Part of a small language model's weights.
Size: 16 layers, width 320, 8 heads of 64, MLP 1280 GELU, vocabulary 12094, 27.6M parameters.
Architecture: LayerNorm before each block, no position embeddings, tied embeddings, ALiBi.
MLP neurons of a small language model. Each row is named by its layer, matrix (up: input weights; down: output weights) and neuron, and shows model dimensions 128-223. Each number is 128 + 24 x the weight over its row's rms, rounded and kept within 0 to 255.
After each neuron's rows, "fires before" lists the tokens most often just after its 100 highest values on Wikipedia text that the model never trained on.

L11.up1075 [134  83 180 112 107 140  98 103 118 182 132 122 162 154 172 142 119 139 168 164 151 137 124 135 126  80 103 129 173 126 159 145 125 144 129 153 117 152 113 173  93 137 150 151 146  81 117 159 115 107 123 147 107  64 106 129 146  83 148 156 147 142 145 124 165 120 106 156 114 171 176 123 138 135 178 115  85 121 123  89 113 126 134 138 106 145 139 102 113 122 145 141  81 144 106 140]
L11.down1075 [101 134 143 120 121 129 135 156 127 146 142 111 120 179 128  99 132  88 145 108 126 142 102 149 119 116 132  87 121 149 191 124 132 118 159 150 143  73 169 173 101 130 116  70 137 173  86 109 116 117 114 128 156 123 142 129 139 134 137 137 140 140 150 138 124 167 142 139 105 146 139 131 130 123 119 123 113 123 121  97 147 114 100 112 142 134 141 127 111 133 130 149 154 143 136 120]
fires before: "4", "5", "6"

L2.up563 [138 142 129 113 134 133 163 146 124 108 112 118 149 138 129 180  91 188 108  79 148 111 163 177 148 140 133 122 123 169 106 150 123 107 105 156 133 165 118 164 148 131 143 128  99 137 125 142 115 134 131 187 140 107 130 139 153 122 100 141 128 149 120 142 101 135 144 103 111 111 159 131 115 115 141  87 122 115 144 126 134 120 112 131 138 122 148  77 143 133 165  71 101 175 124 141]
L2.down563 [178 143 106 149 109 112 148 104  93 119 124 108 157 157 131 130 142 133 146 122 100 119 118 165 153 112 109 159 146  95 134 112 121  88 148 112 147 127 111 153 111 183 105 128 143 130 140 126 127 148 123 124 135 131 119 136  92 101  49 147 140 140 160 115 164 121 155 165 158 159 138 160 104 155 112 112 157  85 175 127  86 106 133 114  91 119 130 116  89 143 151  99 132 105 150 144]
fires before: "5", "4", "6", "3", "2", "7"

L2.up181 [159 166 120 142 132 119 157 144 164 119 142 120 121 104 139 147 143 133 118 116 128  98 128 118 156 150  90 144 130 137 131 115 116  86 140 110 151 135 161 120 110 154  93 148 109 104 104 104 181 164 115 137 103 109 125 116 153 145 118 153 138 106  85 155 110 137 158 128 109 134 165 154 145 118 101 170 128 124 139 159 117  85 157 132 128 152 142 109  88 127 108 119 182 165 139 103]
L2.down181 [167 112 127 110 136 158 110  94  70  94 168 118 102 150 134 122 136 113 149 126  75 151 121 133 139 143  93 116 116 102 129  94 138 118  90  93 131 140  67  83 149 121 131 142 131 125 160 155 108 107 126 116 167 113 136 135  54  60 104  98 132 107 108 149 141 154 118 155 137 126  76 112 139 169 173  88 140  96 151 122 147 159 148 140 114 143 156 180 207 124 137 125 119 115 137 150]
fires before: "1", "2", "3", "4", "9"

L11.up340 [110 100 152 107 150 151 156 116 100 153 118 190 163 130 138 157 151 136 129 142 121 166 138 112 140 106 166 183 119 133  94 135 125 155 111 122 128 143 176 117  97 112 157 140 133 118 143 133 139 126 151 128  97 132 154 130 153 103 160  98  81 127 148 111 132  92 151 166 115 100 131 115 122 131 160 119 128 153 146 103 160 124 142 160 142 167 177 142 124 154 138  93 135 136 113 117]
L11.down340 [ 95 127 157 121 114 107 146 117 132 112  41 127 162  73 110 148 162 171 123 130 129 142 127 129 143  91 131 128 116 148 137 179 120 107 156 130 164 141 133 156 119  89 139 134 155  94 122 170  89  96  69 137 122 135 141 149 134 126 108 127 171 147 101 126 117 142 113 125 139 118 161 103  76 121 123 127  82 127 105 137 186 150 149 119 162 113 129 112 135 114 112 163 107  97  65 105]
fires before: "4", "3", "7", "5", "8", "6"

L13.up938 [123 163 141 140 155 114 154 130 131 124 126 145 154 152 133 174 115 172 112 120 141 161 107 114 133  94 123 118 152 120 138 147  89 122  75 107  98  96 154 113 114 135 105 106 145 127 142 149 107 135 163  98 140 172 152 112 100 120 104 155 159 141 145 114 125 112 125 115 104 104 176 140 160 128 128 115 155 110 108 129 150 105 127 146 128 100 140 115 128 121 121 114 127 154 143 132]
L13.down938 [112 151 132 175 114 113 127 128  97 158 149 156 163 140 147 120  97  79 126  95  80 120 135 133 111  82 148 153 115 156 136 121 127 111  98 141  99 115 128 135 181 105 114 106 134 137 182 137 132 128 122  70 149 126 133 146 115 107  88 150 130 129  95 102 123 154 111 133 132 145 130 105 120 120 139 166 135 104 114 136 155 151 105 134 155 117 115 142  99 127 132 145 111 106 122  79]
fires before: "5", "6", "4"

L8.up888 [167 117 133 161 141 121 136 141 141 143 143 152 103 110 161 142  92 117  91 106 175 126 142 134 120 110 158 134 128 167 164 134 133 113  80 157 123 135 134 146 143  93 112 113 150 115 161 154 116 113 105 141 142 108 113 106 167  94 133 127 114  61 122 131  97 130 178 140 144 150 133 114 123 130 142 145  89 143 108 131 123 119 104 162 105  66  79 122 140 117 119 114 106 133 136 133]
L8.down888 [119 163 145 135 135 110 102 169 122  85 132  98 148 139 143 113 140  95 111 127 132 142 144 146 122 127 161 100 142 113 177 143 148 152 140 114 156 121 115 163 102 167 126 134 171 139 102 126 115 109 146 127 169 114 131 120 118 145 138  84 122 126 127 102 175 147  78 138 148  71 159 131 136 114 158  92 135 125 124 132 126 128 125 143 120 144 139  97 137 121 100 151 138 132 128 153]
fires before: " ", "4", " |\n", "1", "2", "3"

L11.up518 [167 146 109 106 117 131 109 135 121 130 112 150 148 119 144 139 162 128 103 104 181 177 123 143 118  94 146 116 121 128 142 169  99 181 122 146 163 167 158 149  94 124 119 114 104 117  84 182 101 104 107 178 111 123 134 132 144 141 128 115 140 109 139  89 150 112 121 126  83 125 180 129 104  86 122 175 154 152 137 142 117  96 138 143 149 138 170 113  90 126 158 123 115 156  87  90]
L11.down518 [154 161 185 112 118 142 143 135 147 144  64 128 125  89 112 116 155  96 114 116 157 157 149 105 114 139 122 182 142 118 155 132 123 125 127 122 127 109 135 113  91 115 154 117 128 124 144 114 107 146 135  90  96 151 141 145 141 135  97 152 137 132 119 140 120 154 131 105 128 101 111 140 117 127  44 148 149 107 132 118 122 141 128 131 108 156 104  91 127 139 141 136 165 113 115  81]
fires before: "9", "0", "1"

L13.up785 [127 151 118 117 120 146 113 144 159 132 110 133 144 121 152 135 121 146 136 191 146 116 119 148 180  68 139 100 131 108 144 140 106 132 147 119 156 126  94  95 120 118 128 197  97 133 154 147 109  95  83 139 153 121 147 136 124 125 166 115 111 152 112 133 129 125  86 130 111 145 161 148 138 128 131 127  86 116 145 127 142 151 132 207  84 135 121 118 142 123 124 159 135 121 133  85]
L13.down785 [ 74 136 165 131 144 105 109 134 170 114 111 137 120  91  89  95 113 136 136 154 115  88 118 118 138 108 141 126 159 116 136  79 131 103 116 128 151 124 168  80 137 110 158 106 121 154 128  95 151 120  90 138 153  98 155 102 143 138  98 111 127 127 139 133  87 156 148 131 138 131  99 105 106 141 142 131 122 148 118  96 166 164 203 120 150 145 112 151 138 133 100 142 173 144  77 113]
fires before: "4", "tal", "5"

L2.up1267 [117 162 109  98 109 156 165 151 147 153 119 153 142 113 138 158 158  87 104 125 156 144 125 138 164 120  83  95 110  82  99 141 132 124 102 167 166 121  99 136 108 142 113 133 103 124 115 112 130 140 140 104 118 133  88 170 136 155 112  63 136 113 109 118 123 158 159 147 118 150 163 147 103 118  99 149 140 145 111 109 119  98 125 105 130 125 128 122 111 107 137  86  94 160 125 112]
L2.down1267 [154 145 108 155 109 125 103 118 115  94 122 113 116 100 117 120 163 118 143 107 118 153 114 150 142 114 129 128 157 118  79 114 121 132 103  89 155 142 139 159 123 122 122  93 106 125 148 108 129 170 128 113 134 172  87 152 129 141 117 118 149 150 129 103 156 118 136 147 147  91 119  99 165 131 126 106 138 121 118 142  89 110 148 122 131  89 134 125  73  78 104 128 135 136 157 133]
fires before: "0", "1", "2"

L10.up1155 [167  97 171 110 125 147 128 153 122 162 119 111 124 105 118 162 147 141 153 112 106 110 162 122 111 140 113 117  95  87  90 128 171 141 159 130 136 158 107 147 127 149 116 121 130  64 119 179  98 154 133 146 117 118 123 141 113  85 165 120 124 102 141 114 154 144 147 121 146 138 125 130  87 146 113 117  82 123 139 133 123 133 135 140 125 174 144 128 125 168 150 133  96 141 101 124]
L10.down1155 [102 140 160 159 153 157 134  72 162 117  91 138  68 182 125 126 142  93 148 139 128 133 124 150 135 132 122 104 105  86 108 102 148 165 124  94 146 147 136 148 127 135 107 121  93 127 156 133 172 110 108 112 132  90 141 149 127 151 167 131  80 147 131 134 114 134 130 118 150 126  95 126 191 109 143 137 103 110 130 159 148 127 107 154 168  85 139 140 120 147  90 143 122 139 156 115]
fires before: "3", "7", "8", "2", "is", "4"

L6.up1255 [164 123 141 138 129 128 150 133 122 129 100 164 145  96 132 143 144 117  67 128 104 140 124 129 117 102 148 150 143  93 112 157 102 154 109  99  88 127 143 125 129 126 105 128 165 112  98 152 101 163 140  76 157 125 138 156 107 150 106 107 108 117 137 126  96 128 128 131 143 126 149 127 152 119  72  81 150 158 195 111 127 121 158 144 125 154 151 104 137 131 144 124 131 117 174  93]
L6.down1255 [156  99  74 148 106 113 106 132 111 154 114 151 113 123  95 114 142 102 119 139 115 127 157 154 132 156  74 127 140 105 152 153  89 111 112 167 163 128 138 118 159 145 147 114 136 129  94 121 148 145 127 137 170 162 122 126 152 114 134 104 113 133 135 148 127 108 118 137 138 109 176 154 165 108 117 126  86 105 128 159  97 177 132 144  85 156  85 139 114 137  99 141 125 169 138 160]
fires before: "1", "0", " ", "um"

L10.up62 [ 83 129  89 166  91 113 139 137 117 125  87 143 181 111 111 174 110 126 124 126 138  97  94 175  94 125 162 143 152 111  96 190 106 127 103 101 110 129 135 103 159 159 152 117 180 131 154 151 121 146 132 148 113  85 126 131 138 140 108 145 121  90 152 157 149 116 103 142 146  92 101 108 134 106 127 109 100 102 140 109 135 131  97 114 102 133 108 123 142 139 118 111 127 116 162 126]
L10.down62 [108  90  97 114 182 156 127 118 112 134 142 156 138 115  92 111 161 145 136 112 107 164 134 119 124 147  92  73 144 132 102 109 141 143  89 143 125 119 127 128  88 125 122 123 127 120 123 135 104 111 102 152 170 148 112 114 134 155 160  89  81 112 122 126 105 147 158 163 119 136 105 139 133  93 114 147 137 158 116 111 102 143 151 150 114  90 167 175 130  91 126 140 126 152 104 187]
fires before: "2", "0", " of", "1", "3", "4"

L11.up559 [140 136 164 110 151  98 143 149 147 152 121 142 202 110 108 110 138  75 109 120 145 139 139 108 135  97 143 140 114 127 140 130 151 119  73 106 140 112 138 134 137 165 140 151 102 105 138 145 159 118 131 119 139  98  66 171 133 150 121 107 115  99 145 117  99 153 116 160 111 127 141 164 151 142 143 143  95 160 111 162 100 129 105 144 123  94 112 128 131 146 166 109 110 135 152 151]
L11.down559 [116 122  82 141 101 155 151 142  99 134 159 129 128  94  82 132  96 172 112 113 120 153  93 116 119 138 165 122 137  75 101 133 123 131 123 134 113 109 179 114 148 127  92 124 125 138 118 115 120 143 167 149 176 181 157 115 145 111 148 109 124 139  92 133 133  95 133 107 163 117 151 108 144 120 123 112 142  87 167 136 150 156 146 133  90  77 151 135 169 120 117 103  94 183  82  70]
fires before: "1", "2"

L11.up140 [144  91  98 129 165 133 158 122 145  88  88 136 149  97 132 126 139 137  79 146 134 117 150 127 120 161 135 141 173  97 141 131 155 114 102  92  78 142 189 129 144 119 139 114 126 117  84 133 146 158 141 139 137 112 142 138 128 145 111 122 104  91 147 140 121  89 120  98  74 163 173 132 179 155  99  94 132 148 155 109 134 128 107 129 102 108 111 100 145  89  90 161  99 117 141 164]
L11.down140 [120 102 123 117 113 103  93 133 128 133  68 129 164 122 106 133 102 114 135 119 132 154 120 174 128  91 134 120 123 136 104 146 173 106 110 107 122 181 116 108 168 125 133 146 125 106 101 137 125 138 127 203 108 172 130 118 112 134 141 139 116 156 113 148 131 101 119 121 140 122 134 138  90 128 151 146 124 155 123  89 122 140 152 120 119 121  91 138 138  99 164 156 169 137 128 107]
fires before: "0", "1", "2", "7", "3"

L10.up688 [112 124 119 141 109 159 173 109  94 167 119 150 158 111 155 132 142  95 127 127 122 174 139 130 123 165 171 145 155 144 115 135 120 126 139 122 141 123  96 129 108 132 136 135 102 131 156 141 134 106 150 104 121 119 127 117 172  81 119 116 100 100 114 122 150 130 181 123 132 121 176 104 145 129 111 131  98 125 130 141 135 160 113 147 124 107 164 118 145 127 131  97  95 149 101 142]
L10.down688 [117  80 147 138 161 118 105 136 149 152  70 147 132 124 121  81 123 105 126 113 142 143 107 106 108 153 104 137 116 119 124 111 151 152 144 149 129 142 133 149 121 111 160 128 115  87 124 133 125 124 137 127  92 153 128 159 135 123 143 133 116 120 141 172 149 111  72  91 105 117 113  78 133 117 113 106 175 144 128 140 160 132 126 144 173 125 104 120 108 151 125 137 119 135 113 133]
fires before: "8", "7", "9", "6", "5", "4"

L11.up284 [138 182 120  90 142 142 134  92 108 195 119 116 210 140 147 124  84 117 162 121 120 165 175 131 164 130 135 144 122 120  90 132 111 125 151 137 119 122 117 122 108 159 127  90 106 108 133 114 146 125 124  71 105 127 112 144 109 121 137 131 120 110 151  91 147 102 178 161 136  79 112 119  89 140 106 107 149 101 134 109 126 113 181 148 116 159 141 110 143 139 166 116 128 158 132 137]
L11.down284 [102 128 152 139 133 139 129 123 131 126  87 142 122 145 160 173 149 146  96 143  98 101  95  97 114 164 105 123 124 127  54 131 108  98  89 156 142 118 112  90  93 116 157 158 117 126 136 182 129 112 168 123 139 115 120 108 186 134 138 112 163 134 136 104 180 113 107 131 181 126 141 125 122 104 154 161  85 136 150 132 167 155 175 119 133 108 151 134 124 126  83 111 115  98 152 117]
fires before: "1", "2", "3", "4", "st", "6"

L2.up1050 [115 145 146 124  81 110 139 159 149 126 126 123 147 109 114 192 136 150 113 119 134 134 120  78 132 169 141 149 119 135 130 124 103 144 126 151 174 145  99 122 131 164 125 112 138 138 100 114 131 153 140 168  94 109 141  89 137 144 142 155  99 120 147 134 182 111 163 112 158 160 144 149  96 121  97 124 135 128 170 112 140 112 131 143 137 148 133 141 165 129 175 114 148 160  83  98]
L2.down1050 [148 120 119 143 127 109 115  79 130 140 177 130 143 162 125 126 134 140 106 138  90 156 149 150 141 146 110 101 140 105  91 152 139 116 129 125  78 145 100 134 120 155 166 110 113 129 124 139 102 163 135 143 172 127 159 124 141  99 112 116 129 112 146 102 114 132 154 111  90 155 138 104 119 142 124 127  89 103 135 110 119 118  92  75 145 146 119 152 111 100 112 112 123 124 151 147]
fires before: "2", "1"

L2.up220 [173 112 132  93 130  93 150 178  98 154 111 111 148  71 125 108 124 121  83 105 167 175 158 164 122 129 183 127 112 148 100 167 140  99 147 139 159 203 116 191 115 117 128 136 124 124 176 120  92 155 128 121 139 133 176 138 127 123 180 165 156 135 199 130 110 166 114  93 113 121 145 132 107 146 136 145 101 140 141 145  95  84 124 135 140 128 137 110  71 118 138 111 133 133 119 133]
L2.down220 [186 156 173 119  81 127 147 118  95 139  75 136 155 122 141 145 134 111  98 154 115 117 155 142 128 122 134 167 134 109 117 176  89 130 113 130 109 155 103 126 161 117  98 131 103 106 145 120 140 152 111 105 106  91 135 209 151 135 145 161 145 124 180 135 117 130 117 157 110 109 165 118 117 173 148 113 175 126 115 121 112 102 170 193 130 158 120  59 156 138 153 130 156 117  93 145]
fires before: "9", "8", "7", "5", "0"

L11.up429 [164 194 130 107 147 138 160 133  87 139 120 117 136 122  95 131 163 108 139 113 143 174 141  94 116 155 131 164 113 126  99 144 114 141 117 126 110 128 151 106 121 161 135 132 151 108 106 135 108 148 123 115 132 177 141 143 114 112 152 119 125 127 158  74 107 128 104 122  63 111 156 180 150 128  88 161  92 111 169 114 131 124  81 153 157 129 177 112 121 118 135 141 128 158 111  98]
L11.down429 [147 120 132 120 109 139 138  82  97 132 165 111  91 149 136 132  96 124 107 125  96 161 112 106 143 102 160 146 128 116 123  87 117 104 140 150  72 112 126 115 113 135 167 146 110 136 163 155 170 116 106 114 122 137 128 158 138 105 147  95  90 115  97 116 134 201 116 150 118 130 158 140 150 159 168 166 188 116 159 192 135 145 130 113 138 131 115 128 145 140 134 123 130 126 132 121]
fires before: "1", ".", "7", "2", " Country", "6"

L13.up179 [209  80 153 122 143 140 136 110 125 136 121 105 124 117 130 180 115 156  99 136 136 132  73  89  90 115 104 142 122 101  86 124 109 118  87 116 128 149 111 145 140 128  91 144 102 131 117 143 144 172 122 136 138 139 119 149 163 164 136 156 122 114 129 101  94 144 104 129 110 130 126 111 135  85  89 127 182 126 125 114 145 160 125 142 121 111 119 130 119 114 170 133 184 129 125 159]
L13.down179 [108 116 132 127 120 136 137 150 145 114 101 132 147 105  97  68 100 125 102 137 128  97 151 100 117 122  86 135  79 139 116 159 116 133 100 120 155 122 108 102  99 126  99 124 122 123  79  73 130 116 111 143 156 120  84 111 142 121 117 115 128 149 120 118  65 134 142 128 104 134  85 162 152 132 135 146 138 162 113  89 115 158  94 141 148 119 117 118 117 136 118 131 119  85 144 100]
fires before: "1", "0"

L8.up373 [143 102 165 114  97  86 135 160 115 128  94 123 172 186 168 170 151  95 110  79 125 138 150 133 152 114 130 134 151 120 121 116  92 129 117 152 128 143 110 158 127 150 138 193  99 108 134  87 118 187 124 109 120 113 115 110 158 145 134 135 122 128 119 138 156 139 111 129 162 103 127 160 108 165 118 135 103 110 101 144 161 131 121 130  79 112  99 101 113 166 122 173 119 155 103 149]
L8.down373 [ 99 128 134 136 131 134 120 149 149  80 115  94 121 113  80 153 106  62 138 135  94 137 113 138  98 117 174 143 107 130 141 137 145 152 153 129 103 144 137 146 159 141 145 119 130 108 138 119 128 122 157  81 125 144 138 107 137 132 109 137 131  50 125 144 123  96 143 119 166 102 132 104 116 123 104 103 154  99 126  98 108 121 117  67 110 147 117 121 177  92 123 158 137 102  75 128]
fires before: " ", " to", ",", "2", "."

L10.up170 [130 128  92 108 120 129 126 107 120 139  94 139 108 104 139 171 115 107 117 122 165 162 147 118 128 161 177  87 133 126 116 180 146 149 110 148 153  89 152 201 146 122 111 195 115 140 137 166 113 132 164 128 135 117 127  88 147 106 154 118 104 107  95 131 143 181 135 154 124 109 156 106 119 113 114 135 137 110 150 140 138  93 127 115 126 117 136  94 123 122 166 135 113 117 123 135]
L10.down170 [ 95 113 115 169 116 141 136  84 138 127  95 151 139 113  96  86 145 107 161 107 104 149 136 133 159 120 154 152 115 114 118 132 148 109 171 102 129 134 133 144  95 128 107 158  70 137 177 126 127 148  92 115 131 148 123 125 168 131 162 156 105 120 106 126 122 124 123 125  91 126  96 130 122  96 171  89 131 125 135 150 128 132 133 186 141 123 118 193 113 132 115 144 120 132 146 150]
fires before: "2", "1", "3", "9", "u"

L10.up905 [163 108 144 146 155 111 169 143 164 129 131 146 146 154 141 126 161 152 100 129 162 162 121 132 153 105 150 151 110 141 152 124 120  92 121 133  95 123 115  94 152 122 132 147 152 110 146 103 130 141 142 129 120  90 117  94  98 111 114 113 178 121 179 135 108 143 153 145 140 135 129 126 101 161 120 111  78  85 148 132 135 101 132 121  87 117 103 140 183 138 156 155 102 180 142 140]
L10.down905 [121  75 112 125 112 128  96 146 137 170  85 103 130 115 128 105 112 113 115 130 146 129 101 144 147 174  82 127 120  89 128 143 102 102 183 115 134 123  99 111 120 141 128 130 103 108 119 137 112 116 124 139 162 170 154 123 165 114 138 132 110 104 114 153 136 125 124 105 107 126 126 119 119  79 163 140 147 110 111 157  93 115  82 119 160 151 121 135 154 150  83 140 149 129 111  70]
fires before: "2", "1", "9", "4", "8"

L2.up663 [141 107 100 121 168 139 131  94  88 141  99 177  87 107 138 123 123 105 114 196 154 134 133 123 141 138 146 127 135 148 118 127  93 130 144 163 128 137 178 119 198 152 131 142 149 117 157 131 141 133 106  83 134 105 118 108 116 134 166 133 152 105 112  76 163 114 116 183 137 108 182 109 123 149 145 101 133 169 153  89 109 101 122 160 127 113 138  78 118 189 120 125 121 109 162 101]
L2.down663 [131 124  65 149 125 159 132 127 137 129 106  86 165 124 156 111 144 121 159 105 144 191 144 154 171 136 127 124 175 152 137 135 143 102 122  97 181 135 160 124 137  71 170 108 150 131 139 117 127 137 161 109 160 123 118 158 110 123  99 115 148 148 181  96 137 108  76 130 115 141 174 152 114 150  99  88 105 141  79 128 119 188 108 158 122 170 152 111 136 132 113 116 117 108 130 152]
fires before: "0", "1", "2", "3", "4", "5"

L2.up321 [127 112 125 125 115 189 159  93 128 133 113 124 119 120 187 108  60  82 113 142 150 136 104 125  75 143 100 126 151 102 118 160 120 108 121 179 133 123 102 193 133 144 143 130 160 140 141 127  87 145 121 159 111 130  78 150 165 117 112 113 113  96  76 160 155 160 158 150  95 142 164 138 126  94  98  98 141 174 155 114 151 129 142 192 139 155 129  97  74 115 174 123 113 159 125 132]
L2.down321 [148 136  86 118 142 133  92 123 103 103 147 120  98 117 101 141 104 155 117 112  88 103 156 109 124  90 131 105 131  92 136 165 142  96 176 128  63 117 175 120 170 180  99  92 151  99 160 134 158 120 129 131 166 154 103 135 122 132 118 128 160 116 187 136 104 122 180  89 128 120 127 105 131 136 130 103 110 167 150 126  80 149 117 161 170 138 136 150 127 141 123 132 172 124 135 134]
fires before: "1", "0", "2"

L6.up1042 [115 127 160  96 115 137 145 135 139 101  90  84 131 148 146 152 119 198 126 140 128 122  93 145 124 153 157 126 182  65  95 148 114 152 128 143 120 149 167 122  79 152 127 150 106 137 158 168 103 163 166 164 114 138 125 157 134 125 153 110  71 140 158 137 125 104 139 141 122 111 139 133 119 141 137 117 112 144 160 136 128 127 102 144 119 110 146 112 106 132 129 106 169 133 117  76]
L6.down1042 [162 147 112 157  89 105 143 129 123 140 105 125 162  96 141  88 139 122 150  89 139 125 146 124 109 150 124 129 118 135 129 125 124 112 172 128 114 133 128 152 122 109 122 136 153 106 126 140  83 116 147  94 177  83 154  80  43 139 135 173 155 144 160 127 118 149 134 166 126 120  66 130  99 122  74 165 103 162 144 106 169 124 137 144 143 122 100 128 148 146 141 120 151  93 115 148]
fires before: "2", "1", "8", "4", "0", "9"

L10.up974 [125 143 124 133 118  88 143  74  85 176 124 149 114  85 155 141 118 112  82 124  99 113 100 110 160 152 173 114 104 148 127 167 151 144 156 110 147 140 153 106 144 116 129 128 127 136 151 149 149 134 156 150  77 119 157 105 169 158 160 140  98  73 161 140 141 130 164  93 137 118 122  96 143 129 142 146 140 158 135  96 131 134 135 137 112  91 115 111  80 111 184  93 124 151  98  86]
L10.down974 [118 144 144 154  96 156  67 135 145  75 114 128 136 123 118 198 167 145 112 142 178  94 124 158 141  99 126 100 119 106 137 141 112 156 166 100 178 118  81 104 152 129 134 111 141 158 125 110 137 102 159 127 106 133 142 154 113 100 119 170 155  75 159 134 103  82  80 124 148 158 131 111  55 107 162 122 107 143 112 137 126 147 127 118 124 135 107 156 137 111 133 143 161 105 119 139]
fires before: " of", " to", " are", " is", " were", " for"

L8.up1114 [139 106 138 130 120 184 144  75 141 135 121 157 165 135 171 141 162 164 141 133 172 162 102 120  99 157 144 156 142 157  68 118 154 105 121 171 137 146 117 162 134 128 157 148  98 122 127 104 133 146 142 124 113 112 139 121 146 103 146 133 130  64 140 108 135 159 139 110  98 132 157  81 144 139 175 145 131 158 130 132 188 118 131 140  89 164 181 122 137  95  96  81 114 146 117 143]
L8.down1114 [118 143 142  91 151 145 102 150 133 137 133 145 126 108 129 141 162 122 129 128 139 143  73 119 114 149 118 147 127 102 129  53  90 105 109 169 167 161 114 114 121 181 140 127 142 108 123 143 123 126 136 190  75 101 170 150 126 103 138 104 136 117 121 120 109 159  97 116 128  86 143 114 148 129 168 118 102 141 123 141 166 150 112 112 110 114 112  76 149 109 110 157 115 139 162 106]
fires before: "9", "8", "7"

L10.up984 [152 166 116 160 108 133 127 125 133 156 107 157 127  79 146 137 136 131 120 131 130 105 115 120 140 107 119 111 151 126 159 142 155 157 157  91 118 167 149 140 137 167 181 168 109 122 163 141 114 152 140 119 107 114 155 155  88 108 121 147 135 120 150 163  99 115 136 102  86  99 120 114 142 122  90 108 143 187 133 149 111 109 167 115 170  98 106 147 121 106 153  97  81 148 117 158]
L10.down984 [108 135 161 111 157 133 148 154 108  91 161 101 154 121 147 130 146 148 170 156 136 127 113 119 154 108 110 131 102 124 145 138 158  85 162 141 137  86 112 123 140  99 121 137  98 114 157  86 107 125 147 101 151 124 123 132 108 123 150 127 123 121 117 161 152 168 115 135 148 124 142 109 167 135 118  80 111 152 108 142 132 160 127 148 154 149  70 149 103 114 139 124 163 144 120 157]
fires before: "9", " are", " is", "4", "\n", "8"

L2.up276 [152 113 145 141 134 128 137  92 108 184 127 126 192 128 126 159 146 132 103 154 144 139  72 129 147 116 187 134 178 130 129 187 118 100 160 101 110 102 130 159 150 114 154 111 118  90 124 101 121 100  98 106 118 119 136 160 132  89 134 155 166 115 165 118 154 151 114 133  83  92 154 164 109  90 155 143  89 113  90  86 133 113 130 126 129 106 191  86 125 109 110 142  78 101  96 174]
L2.down276 [107 137 147 121  87 102 110 129 115 143  84 186 124 141 168 187 124 157  94 149 117 122 120  86 111 125 165 131 139 130 131 163 110 138 124 163  95 109 133 106 164 163 137 119 107 113 113 119 149 109 116 145 156 108 119 197 131 124 134 120 125 169 118 113  88 133 106 121 124 152 118 149 127 133 207 128 125  55  90  79 123 111 121 125 112 119 128  99 131 147 129 138  98 137 123 115]
fires before: "5", "4", "6", "3"

L8.up81 [120  91 144 136 145 159 139 104  81 179 101 142 145  92 135 104 120 129 113 100 143 178 145 163  70 137  89 136 141 132 108 154 123 125 111 143 120 147 101 187 143 117 124 127  97  93 159 101 110 146  97 108 162 135 109 154 134 120 133 120 152  63 120 132 139 124 153 132 113 115 100 147 124 156 114 104 141 135 208 115 130 144 129 172 135 124 175 110 102 106 140  94 133 175 126 165]
L8.down81 [107 120 118 155 130 118 164 108 144 161 107 109 118 137 137 142 157 126 137 186 119 137 121 140 162 144 147 153  95 142 123  77 107 110 109 134 137 133 104 130 118 124  91 119 131 120  55  96 154 162 153 118 119 147 152 153 141 103 137 106 134 107 119 100 163 126  94  99 116 132 135 131 165 101 116 130 152 149 125 121 121 165 141 106  77 135 113  97 146  87 107 177  92 126 117  85]
fires before: "1", "2", "0", "7", "4"

L8.up157 [105  95  88 150  88 123 169 139 138 133 137 130 146  97 113 168 148 137 119 142 135 147 128 113 140 147 138 126 147 119  98 179 110 136 100 154 153 124 121 103 115 148 156 158  94 144 143 119 162 152 139 131 137 148  75 114  95 152 120 124 143  99 122 152 148 149 100  91  88 128 152 126  95 108  97 131 123 109 140 114 141  93 128 179 130 109 116 129 115 156 148 119 104 106  92 127]
L8.down157 [113 160 109 143 129 130 151 141 156 166  94 169 128 132 141 120 122 153  78 147 125 120 148 149 138  76 129 156 128 121  78 146 184 101 165 108 145 119 120  82 118  68 156  88  86 128 117 105 151 116 131  98 144 155 131 110 148 160 117 155 124 134 109 129 124 139 142 132 115  96  83 135 156 147 136 125 136 130 121 122 155 123 134 149 161 167  94 151 132 113 129 145 177 146 110 155]
fires before: "0", "1", "6", " by"